config = dict(
    hidden_size=384,
    num_attention_heads=6,
    num_key_value_heads=6,
    hidden_act='geglu',
    norm='rmsnorm',
    norm_place='pre',
    positions='rope',
    qk_norm=False,
    parallel_block=False,
    init='uniform',
    init_mimetic=0.7,
    warmup_steps=279,
    final_lr_fraction=0.0,
    batch_tokens=65536,
    max_seq_len=1024,
)
MLP neurons of a small language model. Each row is named by its layer, matrix (down: output weights) and neuron, and shows model dimensions 112-303. Each number is 128 + 24 x the weight over its row's rms, rounded and kept within 0 to 255. Numbers have three digits each. A neuron's up and down rows have the sign that makes its largest values positive.
Before each neuron's rows, "fires before" lists the tokens most often just after its 100 highest values on Wikipedia text that the model never trained on. A number after a token or word is its count.

fires before: "7" 31, "8" 28, "9" 10
L8.down220:089126123171170096122115089150148109150103142099103127134155143157121139173138130182105121145112138178144117111152148108116065122107157110119131125156157109109117185167129132165121122105138117110125112138126133113100116109112128141143144149172198134123127138129126137131107139146113112163115116128065103127125159175117142184124102128102122137134146116150124132123156103133123132140126097098143099141100139120109119124183129137134146121188088138138144163095122108100137113158147153099121098155165139096119131141148207128104129097120114150178101126146115156119108124125141110136

fires before: "1" 22, " |" 13, "3" 11, "2" 10, "4" 10, " and" 6
L6.down188:136072162147102130132126145117147113123116145107121137164116161116148098098152088111161126133137138104167159151129054149137169197128083128136096123099145135127121154140113070107134131156102135170134097140111102130101126121172087117120112124153119098160114120153195131114117101137117126129133117108143163115168172174139094144101115134141154134191129165143133124096106116123101121142099136106099109148159121149119141132104115112146146152119113118133146104138146164101107098093125102120151162147167160155131143125143132130124090130105160136148077168130172157113166158145160109117

fires before: " " 51, " Total" 5
L6.down746:162147154138134125157125114183147115115110148167123137210118155130059119160130119120129134152081112111081125092114165122092142120128183106161113088102093148151062128160087128156094178131137137125159128089143117122141117132118126152113169109121055135113109130118114140143109111166125148145105137133136123135117096127124125100123125114144120115144151099123092152125114162118154081141156089162152123130141140129130101141111086119146115147089132156127133135132145144146102140143131144124139111138153132170126137131111142115154149135124090146111064133132108149107123143124116118173

fires before: "\n" 64, "-" 6, "|" 4, "al" 4
L3.down63:131134047098183172158157121131142083130156089111154140161125131132127128080136123121124115108159111161102097128123123138131151151131092076121123100113128110140131148093153104128089130120116118131097185157121088120131123140104106120151124146079161106136120103068156102092096113118117142124126118121121078147144149059131141129146143112152123116161136095117140099152098128129141145168117097138162095130095129121144122166109117166148118105129096158115090134106149125122100130149098128136148121154149131132115105106103158129106125156074135117129157129123119142099109114112113124108

fires before: " |" 39, ";" 12, "0" 4
L6.down219:118115116148153135184134113102116090136140116165086132154162086156107162195126160153173135143141103103122167135136114149141123064111140126116153109160159118098112138094152131150075153144119144111143122089129134155154147113090115158138132110181156101125134115121115134074142134107156182140111131113104132127145109146148113171117155138150149109142123137152082122088121154093118107100127105140125145162113129136117111098134120114144134109129155145123094146130142162137140141102136094103097125136108161142118089144125142118147172151114164113095102130086137147095135119119113132114

fires before: "7" 39, "8" 25, "6" 11, " |" 8, "–" 4
L3.down336:111135160131114111130125125119140142097158097144133096110099113114085131128172145139128115141120117094103089131141146112094157089134170092110109118118156114145166143092078088128126113108114102073144098165093135112115167141131141096119116137104127110110102140166140158157125142140122120118106146105097151130134129137135136130122135156135157111137174172148108147124116094093150124115174137140152134132134138067127121102149122145114139134091158125161143078121109114150094097130126158092089152112132152140140151151148116127120148131134109154113151153140112146124125157168155135086

fires before: "0" 53, "9" 41
L3.down411:075135137127165146160122142180112160124121126136071145112140151110139122148137113128168135111160190111137128129133090104144124118155067117115131123141141153109133096110143153130123082111110109134106093101131122082119135142111163149150132116131080116128111135122155127159168106120172121137143145148150103122124150159147146130115112152135120159150124140120162153068125090153155085140108119080119152147107139156161153174150114090145121128133115123109093106139171107190130148151134155132128127137149126123155093112163152094134120121108144108141129162083145160112104106128176099128

fires before: "1" 54, " was" 4
L8.down619:092115088171176119160076145102071180115140090121140155114148119160135070101137143130109141085139130144099158113153111093128134140095168142154133170109128198149140110095126125161100119119135140128107119167146146163127128105124080132100127128135130156129084103151161157138127126177095153098115120131107141127103101115082148122122094151137105156139138166164135117102131131148099175131118145119148162136126122161123127119145130097122139156158161180122133141141134178126167099153102126111130146189137155173150085130124097136113181162130096130134124155114075128106136134142080086109

fires before: "1" 47, "2" 32, "0" 6
L3.down100:105112129149142092103130158113129126112135153093127119099109087095123139143132134138138124145124151105152092112119135080137129127113127091133111156124178162144157109114111134121118130110091077120098112120151187141095112191097130136107110151112150083144125128170106123154132119121130140121128138138110177116156143156132076106127136108113138163119106143126135130116142106076081066140115116088105140110141100096131135129098158114177110147100088147109160093110127111116090157154157137083118154127127143120122115108124118097114123149100117122140152121132130155185140128123135119159

fires before: "5" 52, "6" 39, "7" 4
L8.down178:142144129178123104133165112130096122163161133123073116162104137110108098132148135149143123142137114147107147121083142103098115116134081108159105128140132150157118165172140068128129101122115145122135135115118139124087153098081080121126101109139144090082137133147142138123153132131089110130120094127133123114135114152124110127090082113153098150111138135156126127096082131134117112137131100133133125126189130113164157148132131113148161117147145138123149143101112147171087108119136156133142131112103109116123153129078148139167123162143143125122138139159140159161106142095118123090

fires before: " |" 48, " by" 12, ":" 7
L7.down479:152126171153137144156122115081143129113131123117183115110103132090079099063092074148126169144134111111106186128120153127164116119123142078142100127160156112071131127094129137150132116100105145143126152125126125133088113097136168130106131153112094175111136147151097113130145110109134137117134145135115147100123162099114109064138069103155122118134115131153139105110147137118144162150119079158128175129140153096055123112145118088138128127174128120133117170092091126079169132151132133115108131132130126118100117146130141141104119118119152123106151134134090148105133126136127082159

fires before: "ed" 36, "ing" 13, "s" 9, "es" 7, "P" 4
L7.down32:140137152119148140160153117149121096150147158113156142121137124128132101155129144139135112156149150187120126119106112148116149104119154131165103112149160128115135098154132124133121096113113109118080132133091143127137098156129145129139125147132119147140139161138150120144114105142152173151139111107163139113146077129155145079134167112077086178116129133108118143105089152096165101167145122137138129118146178102150117161108123127143171101116146078121133139096120100136149125123120141102140112114119137077127148149190136146119138065103112130137123088112120143167105121144103090156

fires before: "\n" 90
L6.down142:100110082138182153127125133111120137149114149116155114099121109154104126107122116129124140135159109126144102095150101094142144103166160151124143127142115141090145080108133105142133140122117111113150109141141105140157145097063151149099107144114131101096101129109096158144097108103091117151120124141136113157169127102105086117133125104150118132108113140181125070127136202136174142143112144123093101134132135124145113125155095107131112113133107151093093142127106117146139175135077138143119117110122108131140078139103153129141135127135127138144130125106139142077119141110090182149

fires before: "9" 39, "==" 6, "8" 5, " " 5, " ==" 4
L7.down242:113109137136133145110156101118111161150124126113159122101111131130140087119095105142104119177179146123113132085122178133177145117100099166147133151123142136084124111147151135109111128153135115131104101106111159142100117133093128162132114110132178145136149117127139154164151135152139123197125117159142105141129175153165115082131133128142160086133099138167184076163127102124116128095139123147109174134125155146143112140148165139117144208121093096143134163145134106109093128130143122092084102131124122139124086108085195107177091114099120074113142165121140137184109165135152149141

fires before: " |" 61, ";" 6, " " 5
L8.down261:145147135141118113107142134119125127119170138120119090128154135114152153133116128112165130084143088168088141113155116149134140153136123128130140066105122176162159112136147086123099094151103120106089118142136136148121133134104120145137110111149148114147123134167131142156108133113129106200167133118131132159138120115139143131126097108099073106097158098170099136177155143141147117148143153130181131121117123130126075124174140175115140120134120127104111155180141106159140123138107137137105116177135159144130135108101145124155098141125170092167102114089172167133126112107076145133

fires before: "s" 62, "ed" 11, "ing" 5
L8.down347:131091128143083123103151079124113161125150118109127146078137106110100090114127134105142137164100153093148147114111097165109182117125112113139117129148080108130160169128100149120140125161135172119146129131118124127136158148151156153116149156127149093129106142106149111135128108131126141109136115129112112120111125102108122118102174140124148109119138099103121101117145103161109106149153160085143107149151149157105130123117132132123151139100158126101138131110124090154144077141091096126115107093141149101090134170164152130160119153117105167117104136093121105075145111123106104076

fires before: "," 33, "." 21, " and" 4, " (" 4
L6.down13:133144115137089155156108115101125124114091113134120131182138073105099126110155112160133137167087116117103161102112078117117141120077226137150121135116121133143142120159140126113132130150131117122128138109123149138088113165123130105164139102187160164113152074186092155180113164094117117138106131120180168132151129124133134116080141128137100156117077096100144158139110186129142104096117148133124140128130097146164142159134094096133114141123132093107151178130103138111116113104129189177120123132113083130120106149121122100125162160154175113117116138146152127126112161115161130111

fires before: "0" 58, "9" 31
L8.down172:167151155127160146144140090105067112119145118113121100109137145096165166115123124175140115121128171098171129118132103112153173180166012139149143147150131121130126146097110118184141097133146119153113151119149122070112132101134121147126123135142128125144175155122081139129131134141085133152131100092141132117141117133154122133131109091159149151129145084103120108137158141148163118116131151140071115135133146074140102101111123123158119111154129134156146117148137152111126152175126169114110116093132118120175110174098136147163117140097123148141127112163135126091169105113109138158

fires before: " |" 26, " in" 10, " " 8, " for" 5, ":" 5, " (" 4
L8.down312:119088102162091102134160143124134159150128120117137112125139106089106139125113115101096097111120140151096154147100135124113075134124089125135122150159143102127095134110132140162108107133142152149138117144148190105154127144172142107062118113120121118102104107159115145139159124140111077149121105090146125136118091144121103142124079133140110140151151136137136141130158107163133109153158131138088164135138146141137080112138119112115140156143118158120123086123168141133147076148141128141136131140134110101094195103130107144158138149101136085104148099139162101158069176157106138140

fires before: " |" 39, "ed" 14, " " 7, "1" 6, "%" 5
L8.down306:143113093156119111111163095107073094150136132090125094129095161108185153080164106083141153084113139118141157113116107159135132106143160092090126106157139128118104142135144100138148085145120129149091111111115115145155111134104160121088092086155167146129121095133117132130144135145184135177114126131128139140124127107136126123117128140106105189114115101126097129106115117106107155141092103141134127128120120127136104151102122111086138179156131131168146114096130140172104096118162131164094138128118164154105163120124160146150120074107137135064175147124133133132116153099116181132

fires before: " " 58, "," 11, " |" 4
L7.down8:122103084130163095179148156126091078106114101135101135091173144132186115108140153139124140110153116133120127127078108128162115117134122131128137142123114136175134146116114139111144143121124140160172145088125139134125137145130146128148124122122143118112126157144114132130120155118094162109151139113142155139128117132128083102137117164145122138152169161124121135182185100102113132109100118070144145161107138145163144137124126064129133132147135112137130122134116126153119120148103119152119164143109162109085141083154110097145093140121113119093123141108157126144134140104117110151

fires before: " " 48, " P" 8, " C" 6
L6.down11:108181154074133107083104152158115092126099146159126167150141145160165085142116126116146131158149130156162159148144168113112176080109122161137133144141147130071151114101110136125119155159155107104164089126151115132106153113156120106112128139113161120132132116137111142137125141131122110139111137162150159157143118104101116089114153105139161109169127155119139073152138169095087099168145149139144091137098128106092116142090118132105138124163170148141211136165177160151118121052174174137150105147141116119117130113112102097134091117163086138101141147113145094127130125132077139127

fires before: " |" 47, "." 5, "9" 4, "′" 4
L3.down29:100147118119110118133097157117155127087132141116083073129108105140131153079084164116131118110132144131139106134109160101131153106128165143128114158138141099094143168129105117121144170148144101106130108095090134155162105114119098130132104106110156115115094130141118146055157161162147118159173136150135126103192082132136170120178105141071145142106139137137113145068133096165131141116148165083132150130134116111130137106157137077155155123137136158170127166133107105161113105116135124115130132144127107112154146124159073115174134131096147156106157096108106129101115112121124135148

fires before: "9" 41, "8" 21, "1" 4
L8.down60:149104091129119102139080129117136091121118089104124147187160129147159124149097142133105135140141149089155105135127167121139150156097140158165161129117100143124100140134175118145120161150095151153152131143178141122167106167186129092112149169141085129170126120160120135119119101074133098119152139171132147115107144152148094098136125151117151136121167111137105118102108182116128090139132153098121120100129112159139131118150136120129123096140074103082080117170188119147133123092153162170121117136138141126118130140122133106137114120113073115147084112113106131116115130094132156112

fires before: "\n" 27, "---|---|---|---|" 20, "l" 4, "ella" 4
L6.down716:139098137132106122143111109137095169173108126155138144165093134136099117093156143126147116100100124147112082158159162126102122131117208128167132118147121127161116110150118113153109091145126138145137133141114088138116148076146137138099104096170140125112111110122081109118100116115123157101127108106200149089127150151091129091105098092165096097089141137126140102142087112115116147130131112131140097121113132103152172111141090078152150132130100119077097140089144169120129156150190132157119172131102135181120161123138122141099131153129122160140097099106138159094138160111116104171

fires before: " |" 43, ":" 6, " medal" 5, " hold" 4
L7.down180:116136108106118111108096123156154098124141158144145076151092119100152096135119121132093146112125078172131121140141128100127134140140123127122108137123173146153116137158149151113107150105132089141117115129104120145138072082126125117107104093123137132134115125092119151129189107146118171132073145122119081139152151130122107123103149126157099146117129151148154121167147134142151125146085101164145131078165168107140109140142095101108151118157133145127118107092109113105151135110136163150160185122138122163177135151113109129081123132150173116151133121124142126170146167168150096115

fires before: "7" 39, "8" 29, "6" 12, "5" 7, "9" 7
L3.down548:117139089163112131091092103147128101147098102130128128075114121139147139123137089147130130125112114113125158120102139122157081137135058123137106121155146158140108126155121118154132099142111104113095144132097104091097110098109121128190096122133075136149153107190149140127127128119109117154112097152121121129148134154117126119191113103163123147110117102118063102126109161089127106099140131124153123122146110118090139133129134130120143145085065123174122146113104103139098107108111175106119128104195119159120109144140146135145095145191118163152133141123137123153155122096112096146

fires before: "s" 37, " " 6, " Championships" 6, "t" 6, " (" 5, " Indoor" 4
L6.down119:142127086121136114130119140147164122142113149139072176110099127147181120132137155101126140122186134112115076093132094092093133148125121132097135110134095108115102113148081099146102115138128154091161126158168166126150130123133108150163114115094123144104097120093137132083116121091168125143123132119141119161125133110066137153139141141104128125140144108119104140124118158106112128125133173109143134109093163130093139116106161150124132100112124120181094104127118120162164100153104069119108139110102127103152159133150150150108158107092090124124112193114103080171111106169056146112

fires before: " |" 29, "." 12, "the" 5, "2" 4, "7" 4
L8.down62:108125143123127117113156131150126113097122112109120080157188167168133163140141134111144101154145108097141165137093149128124122125121103156158151148129145121124106170118077157074096107118122100101126143145142125156140104125121085169157119114136102118119094125131099120108125187112107140131119178127103136176122154176146190138142132134099135156133175157090174089105162133105118135101102115093099158112142092090086110125083100160112111168165104120109093092119157151144110154140100130149138123103122134154108117157120110141094124165147110113146113140128145136136158084145096167128

fires before: "," 23, "." 19, " in" 7, " of" 6, " and" 4
L7.down341:112156096108127144157123112101165131118130107127119113134131119130168061136172183135102096090095138158099114127133127113133169132118189075075141105133119121136097127115134111132113127120133121152083135102141099145148135149126147107127168121154154175118134108160093136166140135155116100117134154133166163118147203149122160097101100141096127131095143120140123134121149162137109124166126158125152134122121149132122151126146100112098093192144106145098128131103153126110133139147172132075119134147091107113123106140144117139134167097164153134089132117112155183173100111120093148097

fires before: " |" 43, ":" 6, "\n" 4, ";" 4
L8.down658:142123114130116134160180099128122135154128129165118126138108172136149138114190128167071141121164117081130110112153169134101109121117158079131128147089134091133123153100107131116094111153150122134168135118139140172092121085128099125132154121152162135127136115135121116114107152142154128072130144137145158165131131123113109144113156132096117105169107119127108157127156184163110143138113125148149155136132085155112108155125128141053121113137130088129124112092147124132170095089109164088106115141137098171088126142111136146173130174094127142163124143136069092163118142087113140146

fires before: " " 35, ":" 7, "est" 6, "core" 4
L7.down171:131134110110115118130146145145189125107126128151109104126107139093154080064099156133123112072139134114069152151118129137121142126124132133142111095102120135105152138136115154157158128111100156099163118135120141137089095122139171134123096088104130127114135129134106164120141105098137108160128170125106136120087098137122111149143138120112146128136143103137123143136126158135141106120131113126108100152122075096110114095172153181128108107144118117132135154113151172126135132181167148117128078140158140140185152165149106129114141112095147133159144079136141118120136124079116118062

fires before: "0" 29, " |" 28, "ru" 4
L6.down390:142134124117121116183109105137141120117154145076157142132140096135147160110124150125172163096112126088069137138133105151144125127125120119121132150127129124170109118105134119137149151146093118120132140147126143145134106124129127154146096093134100129086096057112147139069122158125156145170157136161149167107126133099116119141160113115136121162147116114126108131105143096132108137118065105117099121102115120074116128140153148161142125107114126123081167180144108125125146061166115119121199145105137073110134131131104079125114142147136110134109149117105140131129143102126125130135

fires before: " |" 76
L8.down397:116144158182151134154151130133132143133145106114113147133122125150112107154120181121126178106144143191144141148120155138147091148145104107144114119074146159106124090109133120126104117116119141140124130128094188106187189090173155156117145091125121100142109111154096185124145108088158142111129160145145113123088111145141146150121137175120151120094129103124158109105112123138132091126132091136178112114102128106104140089128116160115103125148098135119086113133097125116108096160112132117136114139070113121144175130103142152131149113115138145160123114115166098149093097092130121185